{
  "n_layer": 12,
  "d_model": 192,
  "n_head": 6,
  "n_kv_head": 6,
  "head_dim": 32,
  "d_mlp": 768,
  "vocab_size": 3670,
  "activation": "squared_relu",
  "norm": "rmsnorm",
  "norm_place": "pre",
  "norm_eps": 1e-05,
  "positions": "rope",
  "rope_base": 10000.0,
  "rope_fraction": 1.0,
  "qk_norm": true,
  "attn_scale": 0.253,
  "bias": "none",
  "tie_embeddings": false,
  "parallel_block": false,
  "extras": ["capped logits"],
  "init": "normal",
  "init_std_qkv": 0.049,
  "init_std_o": 0.0608,
  "init_std_up": 0.0701,
  "init_std_down": 0.0701,
  "optimizer": "muon_variant",
  "lr": 0.0101,
  "beta1": 0.95,
  "weight_decay": 0.0,
  "lr_head": 0.00945,
  "warmup_steps": 0,
  "schedule": "wsd",
  "decay_fraction": 1.0,
  "decay_shape": "linear",
  "final_lr_fraction": 0.0,
  "batch_tokens": 65536,
  "seq_len": 256,
  "doc_mask": true,
  "train_tokens": 371600000,
  "steps": 5671,
  "dataset": "wikipedia_en"
}
MLP neurons of a small language model. Each row is named by its layer, matrix (up: input weights) and neuron, and shows model dimensions 16-143. Each number is 200 + 30 x the weight over its row's rms, rounded and kept within 0 to 999.
A block is one neuron, or neurons of one layer that tend to fire together. Before each block is what it responds to, as a language model described it from the Wikipedia text at the highest values.

Responds to: Word-completing suffix pieces
L2.up70,177,162,162,209,167,218,197,187,216,166,202,209,219,144,175,183,179,168,216,264,243,203,159,207,268,199,174,219,222,222,273,177,153,212,206,176,158,198,177,200,214,148,167,224,189,190,229,231,180,186,199,186,195,256,211,169,174,189,210,203,197,271,226,256,217,242,207,191,224,198,156,212,165,235,216,191,198,162,191,180,159,126,209,190,201,205,229,206,168,163,199,241,230,231,156,225,173,209,196,161,254,218,168,191,202,154,129,195,258,225,270,207,186,187,204,170,222,181,168,200,151,183,196,175,182,155,117,193
L2.up269,192,196,234,228,209,174,153,189,215,136,152,159,236,141,214,225,184,214,176,216,186,197,175,178,204,197,217,232,198,156,193,192,180,188,186,160,141,174,225,196,174,171,200,183,213,215,171,171,241,255,224,184,211,184,162,221,142,194,229,173,212,208,181,209,204,179,231,188,218,209,189,175,183,224,224,213,250,168,134,226,219,150,215,219,176,185,129,212,145,239,147,220,150,229,140,159,194,158,213,188,169,223,167,208,195,196,230,250,232,160,207,185,189,181,238,262,234,183,204,171,190,202,216,193,185,209,138,262
L2.up312,196,164,228,210,207,183,244,194,230,235,192,228,221,211,208,214,214,189,236,219,232,160,195,208,150,217,161,203,222,161,166,98,86,235,205,178,216,132,228,232,186,187,214,229,209,193,228,221,177,204,166,189,232,229,204,186,140,174,230,224,204,234,192,229,194,212,169,182,250,214,239,214,175,221,196,180,176,184,222,182,177,202,248,200,210,262,226,180,207,186,199,232,203,252,217,190,199,205,228,222,223,199,196,173,204,205,150,225,197,247,150,171,199,171,218,179,235,197,177,191,196,188,239,181,217,230,218,218
L2.up401,206,161,275,165,166,181,202,172,229,201,188,230,202,163,181,196,213,174,206,262,242,188,194,176,206,206,214,211,199,199,234,174,212,174,214,181,142,267,249,194,220,180,217,202,187,202,217,200,228,150,182,157,221,161,202,196,118,185,188,211,211,236,214,134,257,166,168,211,248,205,176,187,159,191,200,206,194,200,191,192,209,159,221,179,164,178,185,189,195,239,228,197,205,191,214,203,215,198,250,165,135,190,194,205,177,206,213,277,166,221,163,212,204,265,223,282,215,202,254,198,187,176,199,223,218,229,124,210
L2.up533,224,197,189,204,217,214,186,154,193,208,207,203,230,169,202,191,167,149,142,212,151,201,210,206,225,128,189,172,140,215,213,193,213,170,197,172,188,215,235,181,218,193,196,166,203,200,236,217,192,189,189,165,178,227,212,150,242,182,216,176,193,227,246,213,264,189,239,207,223,187,138,228,186,196,228,209,170,192,187,222,187,185,197,194,203,152,196,178,210,194,129,175,229,230,183,186,124,217,247,204,222,218,198,186,191,228,183,224,222,205,229,162,208,225,227,181,150,206,213,126,204,268,280,226,216,175,153,191
L2.up597,187,186,210,192,197,207,161,222,231,198,207,151,227,151,226,180,188,162,172,173,184,265,165,200,228,235,213,193,211,161,214,208,208,181,205,214,184,144,192,200,179,138,237,213,225,215,176,199,228,189,194,143,209,168,233,228,229,201,231,197,224,158,206,213,205,228,226,234,192,242,172,211,171,246,253,197,152,197,178,235,196,181,194,176,138,201,198,236,183,249,169,171,183,191,206,220,192,143,193,191,159,157,138,258,175,184,213,180,148,203,205,145,156,242,217,233,221,197,175,131,170,192,185,227,183,236,199,167
L2.up623,187,212,211,254,193,194,164,212,214,205,184,195,183,224,202,198,234,207,153,241,182,179,199,146,197,160,131,235,174,144,172,197,167,144,204,193,221,187,174,197,218,205,228,211,229,225,181,201,212,237,191,214,203,183,249,200,195,166,253,162,191,203,209,196,165,215,162,227,217,164,202,182,165,221,133,229,231,215,202,215,176,218,213,184,204,178,208,205,194,201,201,168,221,185,244,191,244,208,209,228,209,250,168,201,272,214,211,159,213,183,135,199,254,243,220,172,222,158,219,259,212,183,192,230,189,175,121,162
L2.up648,202,194,248,237,196,204,199,226,150,207,162,212,194,193,244,213,220,234,163,182,224,238,192,230,182,175,186,266,247,232,220,149,153,209,222,189,185,224,183,183,245,246,221,188,255,166,136,205,242,219,187,191,250,192,217,210,217,203,192,180,173,221,212,246,234,196,204,201,191,198,213,210,202,220,194,249,205,237,159,204,179,175,127,192,151,155,191,248,241,249,180,239,211,200,178,208,178,181,202,128,186,179,203,225,214,217,188,251,165,125,215,217,229,216,240,228,204,172,228,209,186,186,234,184,179,239,202,222

Responds to: Words governing "to"
L8.up241,204,251,139,174,131,188,151,196,218,202,186,229,185,161,161,186,164,165,239,153,149,231,200,163,228,175,188,270,234,208,212,167,175,211,216,254,201,205,215,236,232,187,205,143,156,150,180,220,201,237,245,205,219,201,176,224,201,181,216,184,159,209,214,211,195,214,210,198,151,230,177,208,247,184,176,247,225,179,202,201,178,209,215,171,168,175,194,216,209,251,229,206,197,214,220,244,183,254,267,165,214,218,251,162,208,168,231,196,239,189,148,238,179,201,213,232,170,189,220,198,180,152,234,197,222,253,200,209

Responds to: List or elaboration onset
L8.up387,184,148,188,166,176,157,210,146,236,205,181,265,216,193,170,236,146,218,176,148,168,192,199,198,230,270,180,217,234,197,192,247,205,188,231,208,228,159,204,117,198,157,235,167,191,224,144,168,225,262,204,197,185,203,215,174,180,164,215,263,134,201,200,201,164,179,254,219,192,208,207,181,187,198,200,155,279,259,142,207,202,240,187,157,201,199,174,208,206,172,201,172,173,194,196,185,205,211,195,171,225,163,208,192,235,203,154,174,167,132,186,223,219,211,207,203,201,237,190,153,186,195,163,239,178,145,216,176

Responds to: Word-start fragments, section headers
L7.up43,181,218,161,227,173,170,221,191,225,158,274,212,246,194,196,180,225,209,180,150,214,155,206,219,199,225,155,213,157,259,200,161,226,198,232,163,207,266,189,215,188,183,214,183,187,196,187,162,246,204,190,175,209,194,234,190,222,198,203,216,185,178,185,239,181,174,208,255,143,210,235,154,165,196,185,172,254,209,199,253,216,234,156,242,218,183,230,231,222,198,267,188,184,165,188,152,212,154,248,202,160,231,182,228,154,199,186,249,184,156,174,174,195,175,177,177,191,153,137,185,182,150,227,222,221,196,148,193
L7.up140,183,191,205,188,229,201,234,257,249,249,179,200,164,184,213,159,203,174,255,216,190,246,220,213,209,221,194,211,191,168,226,212,181,169,164,167,220,239,237,211,202,189,225,162,184,234,213,178,178,244,219,214,175,186,247,185,158,163,227,163,195,231,223,210,168,264,186,213,221,179,203,185,200,149,235,231,158,203,179,134,172,179,226,216,156,238,157,201,224,227,173,224,221,239,227,161,220,205,199,230,223,251,214,185,235,246,149,244,216,191,194,182,193,260,173,225,241,185,168,209,205,261,172,190,225,221,248,202
L7.up182,183,120,197,237,198,175,230,215,214,193,200,217,190,187,172,193,228,182,200,200,225,229,214,232,204,107,207,216,177,286,197,219,201,140,211,171,257,227,195,158,199,182,220,201,169,179,214,206,149,260,187,189,227,211,224,196,168,227,168,249,251,195,217,224,199,207,210,207,172,196,234,182,167,210,176,177,205,216,223,205,214,247,169,193,216,206,232,198,195,217,229,199,180,152,181,163,207,193,232,204,234,217,221,256,222,134,215,197,238,164,191,262,179,208,132,246,248,223,166,263,266,191,169,197,216,189,96,222
L7.up212,202,202,201,183,169,180,200,251,208,170,158,173,202,168,235,170,176,211,221,165,189,151,228,191,142,187,237,177,154,168,132,239,189,219,199,169,244,267,237,121,187,200,175,220,147,190,222,214,185,207,191,152,229,193,204,180,168,225,187,203,215,167,159,238,163,214,202,198,155,181,228,211,205,181,170,225,245,187,249,141,212,224,204,202,179,228,234,209,194,194,230,169,268,206,231,176,146,236,244,224,194,251,143,208,243,251,161,210,191,150,152,246,201,139,206,220,191,186,210,211,188,241,204,249,188,260,183,186
L7.up258,197,171,171,194,186,179,218,193,155,233,203,144,172,163,177,134,170,206,153,169,189,209,219,247,202,199,171,175,205,271,256,207,226,238,195,193,212,205,201,214,235,144,212,174,209,157,222,243,182,235,263,196,235,250,212,159,222,207,237,194,188,248,179,193,189,225,154,236,182,200,174,185,210,230,257,215,230,227,168,238,246,299,181,195,218,229,192,209,173,195,258,172,192,197,224,167,201,168,228,168,218,203,165,219,216,214,183,210,248,161,191,234,220,191,164,212,265,186,191,283,204,185,204,273,140,257,168,195
L7.up352,177,172,187,213,169,151,261,221,235,227,217,177,200,114,140,183,168,206,194,193,232,159,171,176,188,162,173,189,185,244,222,177,224,223,213,197,183,228,230,171,218,196,219,202,202,130,190,223,211,214,203,204,213,175,186,156,195,240,206,193,175,204,255,197,192,201,222,219,138,209,239,194,184,159,226,216,265,220,189,170,253,197,167,167,213,228,194,248,228,214,230,166,199,210,136,142,163,254,217,166,225,199,205,167,247,220,246,235,239,194,183,200,274,228,207,162,179,185,190,218,211,196,197,265,121,210,196,198
L7.up379,159,178,194,183,171,152,211,204,241,183,217,202,222,198,178,231,185,245,182,229,146,185,224,184,165,197,192,214,236,221,195,175,183,216,184,189,151,228,232,198,208,199,195,218,201,174,203,206,202,194,144,198,205,246,246,163,234,215,218,259,213,256,196,214,212,156,120,216,181,158,238,211,170,212,175,197,196,199,163,246,213,212,168,190,252,214,149,220,185,246,199,158,217,233,148,141,172,245,186,202,201,237,199,202,252,207,191,218,232,191,123,215,199,218,249,164,258,141,211,185,176,196,285,226,184,165,226,191
L7.up614,167,192,227,169,200,186,236,187,194,185,232,161,182,176,174,220,226,165,216,223,236,212,190,190,205,219,247,146,181,227,173,217,203,209,223,258,178,208,247,146,118,175,229,201,190,194,207,257,178,199,240,170,231,182,213,163,167,213,173,184,217,148,223,201,179,185,218,200,169,197,247,190,185,177,194,230,208,188,216,211,170,231,129,161,155,187,238,219,208,221,169,200,173,233,135,187,210,259,214,190,193,231,186,192,234,234,209,224,236,215,251,281,182,226,175,166,199,159,202,176,201,247,213,209,134,212,212,125

Responds to: Coordinate degree/minute symbols
L8.up96,200,192,175,243,202,224,207,202,193,250,220,171,199,211,192,189,167,214,230,251,148,200,196,204,190,196,220,239,220,221,173,204,219,167,132,233,189,234,176,174,199,221,181,218,229,177,214,194,171,196,198,191,202,156,210,185,193,201,138,216,249,160,251,220,243,203,148,224,196,230,218,230,144,156,204,187,212,207,225,206,145,183,125,148,268,214,177,232,273,162,232,272,200,180,214,199,205,216,189,162,223,172,185,200,196,184,172,218,156,236,196,230,166,194,220,225,178,201,118,232,236,236,221,160,154,201,219,212

Responds to: Section and list boundaries
L2.up42,221,233,234,193,194,147,240,219,210,170,142,242,236,180,302,210,197,246,225,189,203,228,226,177,267,215,191,165,268,216,195,174,184,206,174,240,208,231,192,171,249,179,160,222,215,189,172,180,215,178,149,242,235,212,197,212,172,199,171,189,184,177,225,262,206,189,214,200,187,186,142,239,193,183,237,185,228,202,231,182,196,211,259,161,205,223,169,204,232,172,169,207,243,200,194,177,183,217,208,167,229,190,196,230,254,235,236,192,191,226,168,180,222,146,194,186,154,173,156,188,211,216,125,211,186,242,258,225
L2.up112,231,123,212,200,175,251,140,210,205,204,215,171,256,164,189,204,190,176,237,190,205,218,172,187,197,196,159,180,151,182,164,196,164,218,184,256,116,244,246,240,185,218,194,204,237,149,203,224,198,208,197,179,165,227,213,175,168,213,181,186,246,218,210,206,205,181,208,199,213,226,175,240,191,191,155,195,178,197,208,244,183,265,168,227,189,276,197,193,173,188,187,181,198,176,202,190,151,183,171,155,133,141,189,200,183,239,158,162,234,215,237,204,175,206,205,162,180,198,183,206,249,188,190,236,206,188,185,211
L2.up115,215,253,209,158,191,134,134,172,239,181,205,161,198,179,161,202,170,211,212,204,239,171,209,183,150,166,220,213,198,157,149,221,244,164,239,168,190,226,243,189,219,229,224,219,170,269,200,190,223,197,204,168,190,212,193,218,181,203,129,234,195,175,192,150,252,161,165,215,219,206,202,239,234,178,162,169,189,240,177,166,195,196,251,231,195,216,233,221,197,199,228,211,214,193,243,222,230,194,212,199,207,134,196,192,227,185,248,155,240,204,200,193,189,211,175,198,243,172,254,253,221,176,209,236,188,265,188,192
L2.up247,199,208,189,183,193,201,214,217,171,161,240,225,224,207,225,224,253,252,226,176,263,197,176,183,152,179,217,157,182,170,223,197,235,185,234,236,134,240,205,206,178,251,220,197,206,249,239,178,186,217,189,213,191,235,281,245,189,191,201,185,228,222,265,192,264,178,213,225,230,206,209,209,166,182,209,238,210,141,157,194,214,263,189,146,190,197,183,239,219,154,179,143,257,193,187,161,170,150,232,161,193,210,180,182,211,160,182,174,172,200,175,191,147,174,188,233,173,205,230,197,168,203,131,208,210,230,309,192
L2.up540,205,221,181,172,191,194,243,239,206,188,221,190,131,203,211,195,233,214,211,190,213,251,174,244,222,228,201,159,209,233,202,211,192,250,145,217,156,205,196,217,184,175,165,195,227,149,208,191,210,151,188,204,192,250,186,243,211,204,168,206,189,199,196,237,231,216,192,167,212,176,164,214,229,197,211,207,182,145,189,167,184,202,211,185,150,174,210,191,170,149,210,171,186,195,194,204,205,236,206,194,239,212,208,251,171,184,220,198,141,167,209,208,165,166,229,215,281,191,226,199,246,174,176,181,176,208,224,234
L2.up579,202,235,267,167,222,211,213,261,198,227,202,213,153,189,207,190,161,174,208,179,227,168,183,167,219,218,219,204,190,228,224,254,187,196,226,223,201,215,202,176,184,208,169,174,171,111,212,209,214,197,196,208,221,313,203,201,229,155,199,209,196,259,212,168,196,172,231,199,227,244,239,205,202,242,199,204,197,235,201,263,222,219,178,225,157,184,192,200,222,186,154,222,216,260,242,222,196,185,198,166,148,222,212,228,194,205,201,184,157,218,208,162,209,256,150,238,190,154,189,209,195,228,156,246,218,252,185,178
L2.up745,208,205,174,155,252,144,196,94,138,241,248,167,219,275,169,206,216,177,254,197,173,199,243,249,162,173,157,170,199,202,206,210,208,168,230,214,213,223,247,148,170,222,173,223,244,189,205,219,206,215,220,201,194,192,203,213,219,177,234,230,197,214,195,199,235,151,225,272,215,262,229,188,211,222,214,223,210,241,184,229,160,220,168,174,178,212,191,192,175,152,196,179,172,220,195,165,180,234,196,177,165,234,198,143,207,214,198,219,203,161,200,241,177,164,217,169,154,208,202,186,199,184,120,247,207,221,222,187
L2.up749,189,196,221,227,179,168,181,244,147,219,176,177,182,170,171,215,221,158,183,200,222,182,183,174,172,214,175,173,195,222,230,220,200,213,202,260,162,210,209,185,258,182,166,202,244,257,163,215,199,174,242,228,231,200,249,154,205,191,200,230,196,167,192,191,237,211,220,171,185,225,187,246,208,272,171,192,203,185,170,231,153,203,179,251,233,182,219,173,179,198,178,220,182,202,186,199,182,187,190,226,191,189,187,235,187,185,174,173,186,262,225,224,237,199,169,168,234,230,210,180,159,178,216,200,277,228,155,163

Responds to: Auxiliaries before main verbs
L7.up36,212,189,170,174,257,191,208,188,231,208,178,241,191,207,174,193,225,184,244,259,207,208,204,205,236,249,177,226,216,209,208,179,191,170,192,213,233,235,167,198,223,167,182,286,217,213,230,256,198,210,241,155,224,227,163,216,152,127,159,193,172,190,211,221,118,215,249,146,196,194,212,224,191,216,201,189,177,256,218,158,187,200,183,187,180,183,168,211,217,171,204,172,252,195,216,187,220,193,168,200,188,184,206,217,278,195,249,212,184,161,213,164,210,173,225,263,142,189,187,178,207,161,203,198,196,230,188,185
L7.up54,159,176,232,227,210,205,230,196,187,182,235,160,234,175,205,211,221,234,164,223,227,162,166,203,184,231,183,235,247,219,185,242,227,154,145,198,183,221,190,209,195,180,191,222,267,209,146,236,198,227,184,166,252,163,177,160,126,215,246,166,153,140,163,182,243,203,184,265,207,172,200,199,170,206,193,184,157,227,177,213,168,220,238,210,208,184,158,195,245,232,211,220,199,176,212,249,198,231,167,214,191,180,186,172,213,126,232,191,229,158,193,224,168,199,255,197,231,145,181,228,172,176,206,230,244,266,128,209
L7.up85,226,212,180,224,209,178,178,180,232,152,206,194,147,225,135,214,182,231,185,229,223,225,163,158,215,247,202,192,205,229,225,199,208,204,182,161,181,163,234,206,219,202,225,159,210,233,132,182,241,149,200,219,244,272,211,219,123,168,212,191,184,138,229,232,256,191,212,189,175,183,232,199,170,219,257,211,193,225,198,198,208,215,233,184,232,200,142,202,248,178,201,214,267,199,184,163,188,201,240,173,242,196,164,179,168,202,232,194,187,239,182,200,209,166,266,192,155,224,194,179,211,188,156,194,225,209,227,192
L7.up294,187,216,176,199,194,210,209,232,184,194,191,217,218,190,206,135,241,159,182,231,170,129,201,188,217,213,148,240,248,209,258,204,197,176,168,242,200,277,243,223,197,216,185,187,227,230,197,171,201,250,193,210,239,234,190,207,181,173,225,204,209,180,231,222,209,169,188,140,185,239,202,167,137,222,242,198,180,209,219,198,191,234,257,186,246,170,192,172,230,162,200,138,221,231,174,200,198,219,198,245,195,255,185,172,224,195,171,168,204,264,224,220,205,189,163,257,209,197,191,237,219,180,157,233,236,287,220,218
L7.up306,187,163,249,175,190,177,237,216,254,219,205,179,208,243,201,210,194,209,221,295,197,263,190,136,175,192,173,209,145,134,247,167,222,198,196,240,172,222,240,131,181,233,195,219,179,255,162,254,201,253,193,150,243,213,153,211,204,182,195,254,200,176,227,183,161,217,206,230,226,170,249,210,169,162,226,201,220,210,165,231,218,183,246,200,252,193,229,257,164,166,179,175,234,197,175,198,157,228,198,234,163,171,147,205,237,181,199,187,204,117,179,155,203,215,221,199,210,181,187,228,216,216,207,175,186,217,179,227
L7.up434,214,159,217,244,204,209,246,221,232,150,197,182,272,202,184,191,196,180,242,212,194,171,185,201,193,260,175,233,178,172,224,207,182,179,203,223,221,220,206,182,241,175,189,132,161,180,209,191,226,180,207,187,176,215,190,238,181,220,200,179,140,194,250,185,132,224,237,215,185,199,223,245,201,235,228,205,247,240,161,193,178,188,233,159,213,163,217,190,200,211,212,178,203,176,218,194,194,204,129,229,181,179,186,218,219,211,216,188,154,167,185,202,212,179,206,213,149,177,208,177,217,226,185,225,203,194,199,225
L7.up526,170,226,193,188,233,217,202,199,179,218,255,222,223,229,165,170,239,191,203,206,159,166,280,198,180,209,213,206,181,141,192,206,220,163,186,146,187,226,199,209,200,172,267,245,203,207,170,199,217,220,210,224,246,238,211,152,176,152,169,209,204,203,195,247,193,186,218,216,208,238,225,205,164,266,178,212,225,255,186,208,160,217,226,166,139,211,209,188,215,186,215,185,205,247,133,256,178,249,168,216,170,161,228,147,220,223,211,243,195,187,178,221,233,194,156,186,232,204,214,181,250,195,192,214,197,185,164,204
L7.up588,164,190,230,239,184,220,225,261,184,188,215,152,213,204,239,201,204,189,147,225,212,233,161,172,217,222,219,201,185,142,200,144,210,224,195,185,166,257,210,169,219,172,154,198,158,267,181,194,203,188,193,186,200,159,216,196,194,190,186,220,224,220,188,209,188,174,209,148,240,169,215,212,230,204,207,194,205,208,232,151,182,237,229,179,189,185,232,237,161,215,241,200,243,191,182,188,192,259,172,242,248,240,219,192,216,166,255,174,143,175,206,191,248,148,195,183,234,161,221,157,237,233,175,247,226,184,126,251